python train.py --rope_fraction=0.5 --qk_norm=false --init_std_qkv=0.0282 --init_std_o=0.00515 --beta1=0.95 --max_grad_norm=1.0 --schedule="cos" --final_lr_fraction=0.0 --train_tokens=589900000
MLP neurons of a small language model. Each row is named by its layer, matrix (down: output weights) and neuron, and shows model dimensions 160-319. Each number is 128 + 24 x the weight over its row's rms, rounded and kept within 0 to 255. Numbers have three digits each.
A block is one neuron, or neurons of one layer that tend to fire together. Before each block is what it responds to, as a language model described it from the Wikipedia text at the highest values.

Abbreviation-closing periods. Periods ending abbreviations inside names or places, such as U.S., St., Jr., p.m., L.A.; weaker on later pieces of proper names and table pipes.
L5.down336:122096115151148147128115107085140108053074139105084127136095110133129103097103156168107139120103136155150096130116115155174100108093095168114119163115147135137158083116087090116161080102098122144115120110106118128096129086084122164125112129113131143174150084100134144146168133114130176106118060120159162122133157143124116129127125121140114149127120108147122090129112093113138170168159102126122121106089110144115145148112147092108100101164135117057108139154134148134125119156106137
L5.down380:138132144095126156099156114101139088136116097071071123103095126118130118098162116149123131136149112095116104181130116122159106128115083079102114123139097157151193121116116145112176140100156112131110109104087086132071154096125110123141126156134141160156151106078102127138137146070121157104133159149109152135126158094168111096128147139130108118123053142153182151113125137150121134146114116100154131118141100106125149122121119140144138155151109123160129130157158131117111114170117126
L5.down679:187124127112122125125161073131121115115087131116120151127126140138141122093161110134084160140077140137130105156118132100109130149108154129110144085167110102132125094116134133105160096117149084131132090125100137149127115159163103102117094083117148120147155127139183173110115119146118159121127124101081123144149127085143140121102096142123149127098109133125133111103116088139161160093121146130120094129170097111140113164112122158109183126110134111145121125164152141147108165147126143
L5.down1112:138143156134157098112160132137106148130120153114108100171131085116120107099157119114125140118148158171149140120133105127150168142103142139066143127105176108111089180118111116149124117174129091128170102131100078132121126133124109158104097126115122142096063129121111155107182111125084130098127108139146149112106157166107100170139141103120117143140104088156114109144116139116090144136091105133100115162151116115113138073142134149111107125127120163180103150099143147072146138149089156

Proper-name completion pieces. Final word pieces that complete multi-token proper names of people, places or organizations, e.g. Spiel-berg, Modigli-ani, Tajikis-tan, Canada Revenue Agency.
L5.down420:118160125104083160117126163092135122152096152118124142089084146176140122134141160141158119115137112125126109147131123117120100087121099138144115165133177085188124079107126126151147165165125155132099087116107078147130104172054169178136085149144108133110148113124126115136142158144110127102148094167163144084138177174121137104087126143156106134104083122130122101079104137143109149141117134113137156102137101072123155137096137102098082164129134118106098130174150125155138141161155133
L5.down601:142134096131158155078143191124127135119099098127122129069132159149128124097139147124119169104130101111132105171126151115113140097110120091126114129125143129170167084132120164107154132112124134106145141124154072136118155175059147136107099116125123149114110131109110169167165130129113097089133106229162124109109142137127162094131121104145099137131096143105119145110141129086117123162136147099160148126131107146085159124116129126138114156149125123128095143126128116168103114139126125
L5.down1033:125132150149155118105136193106101147115110095058117122080113118108113100097107106119105121121096152145142173131150103133179153101111185141172147059127124085112142135156125128126177122129149100128135132171132097143112118088126131131158163143162151114149097137120123153139134142094159111141125098158111144136128137125126201105120132084153125127117108135184117135132150115124149128164163198118095133112129100127096178099131124165175121158108154132142091170129141139140106154144123115
L5.down1088:157133119136152139148145181112130127139143131149098181126082135121078083122084144132146134063136167132129094131123149127112122137102175128159118158140179126161158119127196138147151121117102093118135122155148138143125160102089091169163095180119129150133123130109144129139141115128078096130127059174123125104117137161119140133139137124139129117152154115123096153117075114106103162133113172127103127118127107111098185153122157104147129136100143145136103090094134122134131131115143129

Name-internal punctuation and title pronouns. Apostrophes and periods inside names, initials and contractions (O'Shea, Elaine J. Morgan, Christie's, Don't), plus My/Your in song titles in tables.
L3.down97:134114172156142138097104178075093125108085153136097120139135119124089129162135103147102127161131153132129115124121127147130137136091180129158166120168185149131133095169109122122134145184137114141097138108135120132138123103142098128099122111158187175115072147142143124152099153112126161094100125081098117138135163146118099101091131099129167117127124126104110128152126150136117126107135097125135125120150117135161161130165135135146107129114098115126080127168083090124120125197151117
L3.down545:150130118124174081118127135130135125120136193148145095140140129130136099121112169079143098114118128107142106127147127141131111087124166154114110109139111148121149161098117154153157148096146120157108132153092155127141115137139099157150086141136116155162113173153120134106118145146146120164080137111099098132087142118131144162123101086140143175179107099170155169149135145149121111133173123089171111149128110151156084124113126131111112121157091146170168131130082139145146146150149123

Sentence and heading ends. Sentence-final periods in encyclopedic prose, often ending an article's opening sentence, plus the closing == of section headings like "Personal life ==".
L5.down381:132107136129115140134138042103202200146178116134120119143146124144107114127129104098120108101158120113159125095153136129133162126167134129134114120138168138101173122105133123117119133120120103128142118098112130129147131120121138120153118118135114096044131086142128136083144085143159123186110144191167137127115145124125148103153120126157147142113106148106124113118164147147122114148126122138116125087142149116159136116095137139130102144104137103093219107120144123182113127119138126
L5.down524:172132136115107129148145079113161225132147120106110126103137096131133114094147106112117110065131127162156125092164144135103129140147156150124121081145119147106129125099129132112125135162136125109111124079088154130173166116122145122157103157160100136096134147141163140106173124134133140169145121169154153120164169135111148133124158112169132125139152137069132118143154098125105130126159157132131108124117098146115096139137133109106124107117127095126148121117112153151106106126132127
L5.down801:110119170120147117117117106115173185130146107113109099151099149078126114095139110059099112119122115121131110125135112122142170124119138179138116121124140122128165146089116100094147109114103121140118108131140138135090112118121156138127121117157119125083148078112121114123203091160110135145146119169122142106120163122119172103136121157130121145141157107112128121106138098133095141143096155108133120145151113143183149111121150090126104133131134086116175154103136148140105157146155094
L5.down902:121108148093148143160116093127152229120106134162164127121136091149136124117154124112118067120113109155155142140098133113177137115134141117155095116155102134120119153094136113122088117149134124103106102138111137101142082143120157127168137172124122109112136113157144168135143091135147116217127132129151121117134149157114145118121114132162134137149125136113117123152108135124121150114118204117124093136148154126127127136135099107169123109117110111123140133114084147156148122151154163

Month names in dates. Month names inside full dates in biographies, infoboxes and tables (2 December 19…, 12 April 2010), and more weakly temporal words such as since, after, before.
L3.down121:101116174126113166107130150132122159169139167167159079167148093141092142147158136113120128122139102113077160163164124117117103114137118096136103171112155106123113127159129101144128134143114148116130136110125186118098159133130125132058151131162080113131131116143108121141089130130133121141105173100106140099151140137171104111127107109135136143173143109115150112089160171122172125108084118099107142152140143154171126174167083143134090101117146113131087160100125086149120138139161101
L3.down711:085126115148123149144152168152153125112113137117103086147146093154121126130147164159105127144112137123126112108144138136146158113134112143119131144131127162118150145132104110176166096135145174093160132159138155164086123142111109118149134152123126078136137160181172121130148115144144109092134128138118139105143106111126147158117150151103121118117096125150108061168106139124150134118101108156163159142148100134117107156148134127114133098151124168114129115115129107088093113106140149

Repeated proper-name endings. Final word-piece of a multi-token proper name, mostly a surname repeated from earlier text, e.g. Pomp-ey, Clap-ham, Kres-kin, also places like Toba-go.
L10.down336:101119137148145078141193124101104101108098128134103151185159126150102148118134147139100138080137136162106145179135167129118084124124096122155124135111154145149151137104118127120160084100114127122112120132165124111149158149116138152123151085149118091153116156129116106149121148168102132108162124164136172175153133167134073111134080119155114130113123139134112152112146103134121139148137129129141106122099140102113138125131134158156090079119146101143134169146104147132102129092129089
L10.down581:142116131138112099163114008081127111117143103104135120102111164111101124124132160155125184160118095105121144144145126133099143095079135138148105155100123128136128110138114124179168126128115148152101126138152098146136147114170117129154151083139093104086119152081146138120120108146096097128134139103114137093145127143140122144126097139111120117105150115151156129158117089117107125116130118127119172123143141121153146134138098144153143116125138163141125133127138122090139124114137108
L10.down737:191117107131134145113133078132129112156129103138092112164147148116130149104128152136128147156091109111110119111138176137130141139115167137120127097112105151144085189142178123129123153168141104120125131109126124110158159128132140108114119104130140151111144166102128128173113118066110101100135127159162117131098112071128122145123142106155122154138090144146161164110123125144106157133119180117156124158160084121141136135121150144116118136142149134157132163123104173102078108106107072
L10.down888:146098121092138123144090036167125155130131115129115112171119127104151073151138110140135097115148137127101133133097136142159168139131130150128123146163096106139078126162113149126116088109176110109118101119105113127110140132145110122118094090148094123158084133149174145079102146095159112124132124083111144108120110138124102119125126091120102104168097134129122125116153121118111146110104127110116148081126119139127106135145122149120130141130149120134101142100117111136114152119104119
L10.down1007:111155099124175113148168075085119173104141107140156118101122132137124155091110133097121139139127115097156116112131135095121126154142112096170143119133082118128142098162149108135135137077139173138104118106076161153123113106167094126164207129114137132110109118095104130145154094177129084128163081123134106134130105106147112157118098131128074115101121089162124141140111127110130100135122132111107103134104144118126136175145122131113196105149126135138177107155109134119128134099131112
L10.down1051:120097150104083132166123013153165173130114129134110122150121129165129126134154132154160121151095138101154162129130115144097105148085143130120117124153104125125071095104160151165136117131084094114147137150149115113102134103125105113079145109139140135075103162134080149149151126154138142149112120056168069110100088171111117116116135123172166120120155126141116082137121140127132127117086190126126133142116151092126109151137148174106104134114126131128134112122134102109156146095118139
L10.down1067:124110112129145137162101123148118086135103136142187182169099172091087158120137120084142114138150133118117102130131201091148112112111095178134122130137103100133101156155081146141148130120137155152119126113127133138136135161095138144094135107108104145137126130144126155092126067097107109132147141115151171167120133114139176146140125163060190098137116145146165140132112150129122103100087113167114144155141152094165114127152132123119084129094128092143112119138095163122109141086089153
L10.down1206:147136110103131133153117073143111034134165105141129111114107114119129135118101102118079177129120088154137105128124181095127129129099098074147118139131124107153130113147110109129154122137155147154121155127089125104140106151159131122109106142109129144186162168073128168117141122116145138143160136203106152104093124140125126100106152136075114153100145090122080119158121135142107135106104114095117125092115142128102135102111100122110127112148120131117104133120110119148113147102115135

Abbreviation periods in names. Periods ending an abbreviation inside a name, mostly after "St" or a middle initial (St. Croix, David M. Shoup), also possessive apostrophes and middle digits of years.
L3.down813:141126121139104114118110182104097116138128097130118123152164125120098139165142168105118176155119115130117118124131098177164143134130151126124177114141134106113146164148132126095123104155140135149089129164139082151128125137117096097089164159131114142144109154120187091132097140148133118123122127084053113096151122099172133096126169128127109112132136140145126125111091137116147126112104110159118112128120130134151131127154087128132156118122124126120098119124137077100141154148109128
L3.down1050:143131103134149161132113243095127096172129124153094155159141107151144142140165165121148121170108116132102133130088129146115119116105113145090159093090125126122150127116077177105149152161109135157107152121153145179143130119119097101130165122177114120119126075113139091143137124165099147082160127144128100068122168084146075109125132118132101135135109134152142114131131156133132121121146108133127170123095138145144126152126124137141135086132153139149125114146143107101126119113096128

Apostrophes and heading closers. Apostrophe right after a noun or name, mostly possessive 's or a closing quote (Mao's, MLW's, 'riverbank'); also closing == or = heading markers and the line break after them.
L5.down196:090122103154085126144120146122121107138141153110132126168102118149131118151136141128133146164124129124109133143154106123125144100159162143130123146102154146135161124109137110166096133159150109165113115129123142166142078092063145135103145130122125122137138155114140105111081139099122118123120172123156134101138183148132092123109105109084077136096132147121180092121127150155122106123093142138095124153155162128119159129114123116129124138147115117125129159118136117082105171118122151
L5.down292:101150115111097097123154000130138144106134145113126111061135141147122113132117145110128121103115155094171155110118103132137151152170120134148122117118066099117127112137153076105120157154125135127143101112136123082106110130171122115137106137114142127113141157133136112143125137151158113157102140135138140127094132141085162143119119148154111099131101112125121110129142124125108113109154150098119119099110148086156120171079107138113130144116077136104145157122123076142132148110157096
L5.down403:105081158062115153124121187107125089140125136147149112183094135115134110103118141155147147125100146105122134118075056095144143094110134107138107171113146118110159195115092105115116160101125135112142141136129121134124126130116115108127127166127125116127121123125129094107153156129139147112148050158106096055137152134094156093108119129148131100139096122114138107165134143122125186096123130154134111104139163119148121085142151087100129072111135122111082124102146138129155176158111120
L5.down1170:100156140100123126123115102161098146136116183111131087105113104163164120118125091161079133150115110121151169132121088141160098136135151130137175127130100132091132151128127109133132133129117097150120069162092100107126099161136139100101102155133103107146090155107127172129168152114108139155069185124098110127131178116095132139104110140140109153137167188141124138121126151161086090148134149123125107137107095111126156149128132136118123137076098099112124128102127120135091117136096119

Temporal anchor words. Prepositions and determiners in time phrases just before a date or event, such as before, after, during, following the, until, and upon its.
L10.down154:121133153066128153131119095161164095105091111123098116059105120114113110130108090180154155142133141147109153150150121136150130146128114130119165116094107134107070115110116119119113152121134116155108165088141140176143134133131105126120080152129122134113123120104124149087122102089157123153136141109130132116135134106115147139166128106127128156125123149097134130136118155116139148103100112143131150087160152083175147078160162070104112130142114098152167125127113112130114111160119133
L10.down281:147130170115116108138158111117158095133071107166095127148117126069141129082113134170100127123102126118100127146100150133141126128127175069135100126116145163171121139096160131155131117112109120107077146098149155160152146165059106069076136127142155135155125127140087138132107123139176114127091094102092124120130142150129128140135068166125158115149135150122127148117135135168102114143137104119096097122132137145104125135134146104119093126135167143130149194114108140136101129168145127
L10.down354:080099131132105147114178107138166072127118104147180147094134152088091133074085120171134151109130134136089123135146125099095146135116136120149096171074166161126104059134193138117125122135123098138101115112136129108136155111072110157096152144134124148154124118130119126160118132139139123123131182137146139161117107109150125122144113104128164135116130159143085145119122151125132150118103099130106118126163157112086107144111166104116163126102158130158128115172142141121112138123167134
L10.down588:129148173137132135131084146160128108119096087116145117146071160083131104157107098137120133150153124145102102138133095091139125122157158133141125159138117141150138153132141121135147141117154114124166149144127114139110186130071117150143181102143122153100129121097149127162124090127151115183096117105116133125134124108171103099135074120138146136099136157105142084096125103176110179136130155117149115139144120098100149157113137098131115102137131122133136131137174146099115113129110117
L10.down640:080118088081122136145086113137159101142130111141100182117129103124118174119141083083160139121130143163116107147153103163096083141148146133140113140154110138084141144130126150132137101138155122089112119149101171102125138130121100150126155086135136122076100151162144110131141123100127134137143180179126136139147138137167135101144137114148149080119147143131075130103165130163153126132132140116118131130161131120119141121121142136133172169085138126128108126136126121113116097112111082
L10.down705:154125170173143152121105114162093091101131136138128133091130125115068125104124099155156174141080184174097139142149134108112146139153125139085125119081136125094102150102124154159156122142121147164157134166140153110126156111167144127143138130143155112150112091109125126130136105139120150162135138163198155096109136129161115075122126116151126141130103106138138124141114121114119185120154105149110142097132105164149161121121103095138099164132137115126115072116082107145122158175086135
L10.down987:132137159137126156109159114131132117136139074122134139152104169096138090091126166159144189147078163145144121133140093128086110142143128135115120123138161145132132130132117146164130141125113091137106119122126154144127130112089123159088101174167119146144110136130128154114115116121136110165126132177177124102152121121129131077142095119179139132137114129157118097125139112127117119109120140153158137079176094121147154081135147127135167125121158126131115094077137110113160125142124158
L10.down1174:115131135119161186173074092103121053113109142154163112149132144122091133126102140092117159139142117109134119077091120137179131173129107133141108140103145090119134137167130172120120157122104141132165096133115142090125124144121117127115115119127118107129168139167144114138114127165128100121177132157103183133087132148168134080124144120105103176114137090122135148192116142125157121104154145120115122142128125058118137131141142163142155157116121130184110133127166138135095149165113115

Mid-name, before surname. Tokens inside a person's name just before the surname is due: periods after initials (K. C. Jones), first-name endings (Shir-ley), "and"/"&" in name pairs.
L10.down26:150132108120128118125111077113116207119131140098156157139108121116105118132042189181145097140132156142126096109118137151129096118136161120112137131140125142123144123105136139149164120126091131154127101109115089103153098111083129137116165113121141114106117139109140137128161141175071123172157120099142128114129145116121121134099103144166119133144114127119110151117133122116112108128132112166133095132089107113150111092104118110147175114139096118121132143140154102144130065165151113
L10.down78:171132154159130135150104180081153178107146123141144115157112174136116109124131140147193124111130127108123113122109120135147136108084119132122119149131165116131105126109105179153118136139118151155108136133128109149138121071143156091188187122136121153115118143129157125132118167129121147145150151078086105126106126131120101119135149109141102123150120127123141103136141133128160148138113099187192128161129135126171122149164095157149115115098132183118081124100152117134154102117148125
L10.down509:117122116107145087148159074126143215151102155148084120106095137098122151129116173149130126143099132131131096132155124102108111123131096144091105157136185122132148106116115145150084084147106117135152099110088089129109156135091114156132141108126113161107127151159145140170149116129143118171125083103077121135130084163125086172158148154150135151145121129166143133095156145132179150141124120102159137146118140107150158119132097141159112144115128113126109114169177102133136152203114134
L10.down579:144158162140099136136122022118114227142136124152151122118144129134144124143124148118146065078153108160137143124086142146121142104151153150146156112099147100117139129159111113127138117131117122132181110126134128143130135152119128127160169111130114098043135092124194109144137114126101133147177151165092129103132101136120129106118129112110098158131114116130100160130106149114123171126148142157159113131115133129143161131126103114106117138136118159125129163165146106125138141148080128
L10.down620:167127109138155123094199061136169212125167132132136126097129153095140074130116130108187089080153130122156118104115130146117123108119121131165143118119141130126142147170112139110132119129120105116143122116143099160124101108125149133136088113166127174140131121073127121146140165089137128104135106124150103159083124179176117112119110126152162135121139129122130123138119098123149141142109169132133157168116100120143123086174134122123089190127128109140115108161173134101140149136143126
L10.down713:111135095145121134153152042135138255123105125145150138142152096112133126113138158137156067123139150146110111122108133113129161136127118136149134129135104118142106131114115130115169111102129127140117116133077147103089152127110121127088141138133116162076123162144124135109133109115146147104165123070136125120097140144068126110118132145136128100108114105136156135099137152139125119151125116156092097139147129110166157146152124127157142175107136122117105179175159135134093116149134142
L10.down831:141147104132134106166104111095069178126153171136127138183167172116139131112116136111135151138122157166113125109141084131136127116149134105156145126056190132095143101105146164119095163165137157105139143132103159089110079106121126108140131128149151100120150114169160142136124136121148121170143135054110133116159108161105120132134112135119150125135195081158129109155101118122155113154119133169149123131161142139120131110117100146119116105113121153136097105118154108124114133123115102
L10.down1071:120099094132132094144132084142147201123133131140118078203143128139162114129128111129122094159115134113132116150103134154128155150132089112160139173133142089146131141105127150113096141097091152136108123133106142089131114082098143119122110140141108118093112145158145172175117136143140161153133114019172137147186102115142084139171122152122148105127139092100136132105103151109118090130085107135169096143145150126155133140135108138131128133114118107145096099136140102181104146117130111

Clause-ending punctuation. Punctuation or line breaks ending a clause before new content, strongest for colons introducing lists or quotes ("as follows:", "including:"), also periods and semicolons.
L10.down144:136109131129088145090120157116123144119144083087125112155112107127113123166145132089129144148097122065102121146112085114114115160154148133181134122130117116107152155149124163117112112121128145116134123180160105102124100120132127106122127136104107079091156111086168149091144124123140114091110101166106144107130163131101113150125141086155141119126158163128095133106116116134140143108153095126102128145119173133103145156097090153144161113124093104105140109127122122164166125148082156
L10.down464:117120118124128133130110129121094255153129148135145119151097139118119119144127099111116065092117140128133138161121143125124168135161115112129123135167143117127148124111143138124066107136117124085134113128140141161121131109118106138131100111132102098079137161145147138102122112159153097099150111222120145108118137128106157126140108149143104165126087129102121142093145158138145119119166091168112129136109161087103138111089134146144149131090104142126133136145157121178160112114137145
L10.down506:114155135176128116125121108142103166114117149109128102114123161121164115092149128110123097082095132130178089164131115181132128132137126103124104116175129094141112104127151112115105089175158103110109120128148121146133125112143121149069103096138157134097129130114093138108143142146139135141114127169128108131121139130121157143108133114131110108104115075108116106123111117151116129142148138093112141133107120102087122149105184089161123104130131084126138122118140147168105147120175150
L10.down693:141135111113093139114081131142109143119131106107135108171103123165134099138136118118161121141101123082157112109095145132157102109126115144111107092145142120114158128156144105154085181123145130114135140155165178149151118097113093134116116132124133138147115176082139141168138141131099091122090141102120137083146142209115132082160137123137117123119158187102116123124093139158122137101121146189147138114087171125135111146131113139142129148103129143123126112146103122148142188109100112
L10.down846:165166126130126107136099010138135207154157117153164131146132136110118090115123111121171038128109154118127141128146115143161098106114138164084105120121115139106190153103090140125154122146114148134111139150154134137141124105115141148115163113132131115125141138130145173104102109155145093127137129160100152117124150102127150152110150155157083148142119137159106154138141148130150129146132127109086148110130131137122150135091126146115125137078118121134104104133135120165119132118129101
L10.down880:095106079124114149113114048088125165145165144123138157153094155111196107103144125138115094091160109108126132147144095109076136104137130114097130151169140143117166112112134113148117143118100130116132106124152123138104112127114140135134137149125208062041110115108153123115108156117137126149166154212153166108105149140138142096160097151127136130107138095141118124131162121152092127131151124130142108107126141134146171098091131150132158149114149091141170136095137130164159118140153119
L10.down943:096125135094084155107129080113130182078130118113144108136128131090122146147146114124148089159086071114090115170138154153093114153100129148147138127138131151122179150127139129108165119101166196142112118141159141105123126109113089149133134116152141140077106137097138129105141110133114113091137148177103113158134097104116095105138128189108079127125134148110156166159119146136160168121115128126088078135138159120102135142119127136143099124111080149110128130114092153154097111166137154
L10.down1123:136145145161119085136106099176106143132133091132075167129081113148141124071194133133132112083129129125121094133111133078160109135127129185123154136107105106122129148150126138136082132144129082085125159176100113172095104123120121149152128154154145121093104075150169135115113102143132139127159138146116122129125145141140129129113085123112083101074118122119146085122079130139127092158098125115099152135114105139111146137116119118138076147101124128147133127137140143122169126168130120

Possessive apostrophe after names. Apostrophes right after proper names forming possessives (Presley's, Sotheby's, Emma's), plus word pieces just before a trailing s, such as Roger|s.
L10.down104:113122110185119150133118198119087182153140118116130116171115131140125153082098154121141133100104100122177125157118116122153128117134111144142146141116127158142139097095114112101104115143104124097139099124106146100136117154076152145149139135152136134107205181057124129131108113153109100090137145126133133125116163145120132110122160135124153135153148125151177127155118124121108128111128141102158131107135108130101175142115151139087142098104114144106141146154134143141128129176180153
L10.down186:134157124173136129136127164120068082108149149116128169122106152102128106119104156129177124182150116161107128099094096129110130132131110119106094136136154134138169125139116127121193133158102107116134142109077137169119127146126108130105094113148137141167127139070119153120164110143138145074156096190144155092143160149156125151145125088094116136128119065125137148137114123123135141122099107157147123126149123146133141080137138155142133131119117122144079127135150130080109166121141118
L10.down220:077125134117126117135135062098134098120105122145139121150119143162125173150144076114139095096144135123122130110135110124151109114152116136130171118124137129140125109159116102121102113092111097115137128083139099140131151146102127118111101170114159121130136099136117097174143122072107113154118116093102139156143119123144172106142134132110143090123160103107186113130119183085107144106138132125144080120161119108115145138096119126107149097117181126063140176155120162134158143135090125
L10.down533:115111175094154143134149241114125080135132128173110110133124132130150108111145122125119142101124146097155109133104138092123140147171100130153139122138110107102088102116140101129075113138141121118152099088102141130124131103093134170106145105138144126159145123105076105160153126106111125132091125094149175152138166134165089134112138094135132165144153129160115113076109159105177132125115116127066106066084127068098111138109132139137128126096124140135137154118142121149113153133128150
L10.down667:152163138157148111146167160118143116181170176125102078136098141162069164130083166116105105131099140148092128043154121091099120120144109104132134098140172157181112135142083141134126104097096077139145136099136135111147162100107131121114133128163129126145186170092096148154108091105109120141137131120146178131087139137123131122138114127136151131114123106118120136156142121113148152110121156149131119121141128078107132121153114135152133149153136120128097124093164112161115092145108129
L10.down672:146150146174107102147065186119146112093137142084147102083110131131118137136106105155133130126132113099115129093144116062135135114177128127153128109149149088114171130139107143091098103089109084139174104082161133076124094089163156123109181118146126164162102125121117097109098117089138105112093165113108151121138128127133123135127114104125179122149155094111105101108102137105120127130155114156108122166165137138132104151117140101105127107133146100096123135105101131157110137136137161
L10.down842:125161121144090130154164030143147093108134159149112107085114136120104079151085117118166127133152108143138133088114128128143097126151140106120109144138180134141187117144122109172125134149139134153150147090130113169114140109114129130179108125164151131129170090094148163124116137122106101090137112158086099124160173143093103142134098159059095094127141081157143105149091113157123129117107144144111125136125125136118192110096107127143128140090115131147137089117105098110106132123128121
L10.down1240:182082138147154092142150060173113089125116109140138118135119144091135162118086107111122156119114162128160122125147162129161089115137154105126116117133108112185129080079141132109109122164149135152118149119143163111131112133094120143106103161107151117118051083127143102104113112125102140143140139158132125164185091126118144142076151084123152098160117133124076099118098131159108126116093108114172126123147116097118141145106170076082111094136126120094135144112154137142130137117112140

Paragraph-break newline. The second newline of a blank line that ends a Wikipedia paragraph, just before a new paragraph or a == section heading ==, such as Biography or Cast.
L5.down237:135133128082131133117113091151152096129153130161130164142107072122159115121091114168088124087123165157174108158153100114109119114115162115113139097088126150068129115144130131100138130139087133113162107153151117115121138138133120164121118095109097136161123143101095113113139160124143145125101112181163142167105113130145129150120079114136148102105124126157149109115108115164121108109125135110111103106117114092103137101116128137156144181082115111173142077132137143139156141112109135
L5.down684:136129126130151145110117078072110152141124108130106081124116093124135123126166140145137103138155099137095124080121091113118108157126136129149151095107133143088160111130088142126075143089115111127124105094131120084128118113150150139136155147126128101107142100120160103139115140153136132138149138209099130109141152105098118095115071097130133110098139171157162096143158138153168139154096079145121099126143134135152108160141131153134130158155127090131099131120126108132135113115117117
L5.down794:154081106114155127073116156086109113140100098144107105130108096115117103152126184126137143111099096153118058121134097125079146153143120114137157095127123110121161146129099168117125134084116124173130134107128130118136117117118140153117114141124166110109117113123141123135133148124095121138157113247108130154134131143126124096151114100125128103121143153131162125137105126097150131123111086118121061108149169121130115137153110155128124126138105098089128128086120120124111145131142107
L5.down900:099093160099160117103140048116095122115135086120105111106097116132123133137133159143096153095108110153107077120145145130110136126126132133138151106127118117120137156136137129139155128100130096102114139132128135092130129156134090133142096108165118118130103092154167104145066132096134115145130162196145113148098133157125095113129098128102121143107123128121089117095110077111098165154149092122132118096143122117088106121134134130131140147144133119079100116121108097141165144097093179

Name and acronym pieces. Continuation pieces of proper names and acronyms in tables, infoboxes, bullet lists and section headings, such as DT in EDT, CA in NCCA, and Lloyd after C.
L3.down1018:121144138111092145079103065104121144119179107091124147112161118144150153132167125118088174117138096118149121158129119117093144125168113093103132163147102133121122118099102143084149100122084119108116132111159103127127141145147168090097144170154122144148141110132122129096160173127132112126109142131066104121136171119155131131117134102076118079155110102128181088092153157131154170145144095113139164119156121127129123108132108163103095138135113096125156140087128122124120100114141158
L3.down1113:094147135118119138086098080128109134126152120085122129121133118138154160127157130115132136142126096110148096173077122126095131188153133111090157146146146119130152150117100147145148103120082118093137123125129115123132132145142161109092135127133146134099125127131100131113151176107133123080109145152099100126131170121115133155119130131085137102160090113109137093078142130139112179164157101092123150094137112129107086132113147167142097142172116117137167145116110154153108088143161167

Mid-word proper-name pieces. Word-piece tokens inside or ending a personal or place name that was split into pieces, such as McCa-in, Ed-ison, Kres-kin, Zü-rich.
L3.down709:130123101143126096147114147147115149102094106171141105151077153141126116075154115103066185130123178110130129110129126121147126123175180112139097087134160115133110145133130134148131101131130093132141123144117120162155116089137105146085090167115151157116095117160151137141114120147110137104145125136133167093133153082145100158113141114142140113124138123143120123102144124111088117105085104139090154112115125103102093162150130135112133141135038092141122139100132056112115154130112115
L3.down970:112097144130104124087078174092117133149113122102112106163119120137099137137154070122081153127101148099141172114129105163122157113107128133169149108116136164105098123159127146140076132125124156125139145135107127130151083101084082104091138156165131135115131163180131158136077173147139133138162161101119151134114148089108122122120121139140148101151141118152152122115143168134131096088095144143136104151101150113167148104161146157151130105101066141138095110124102134162151163144118138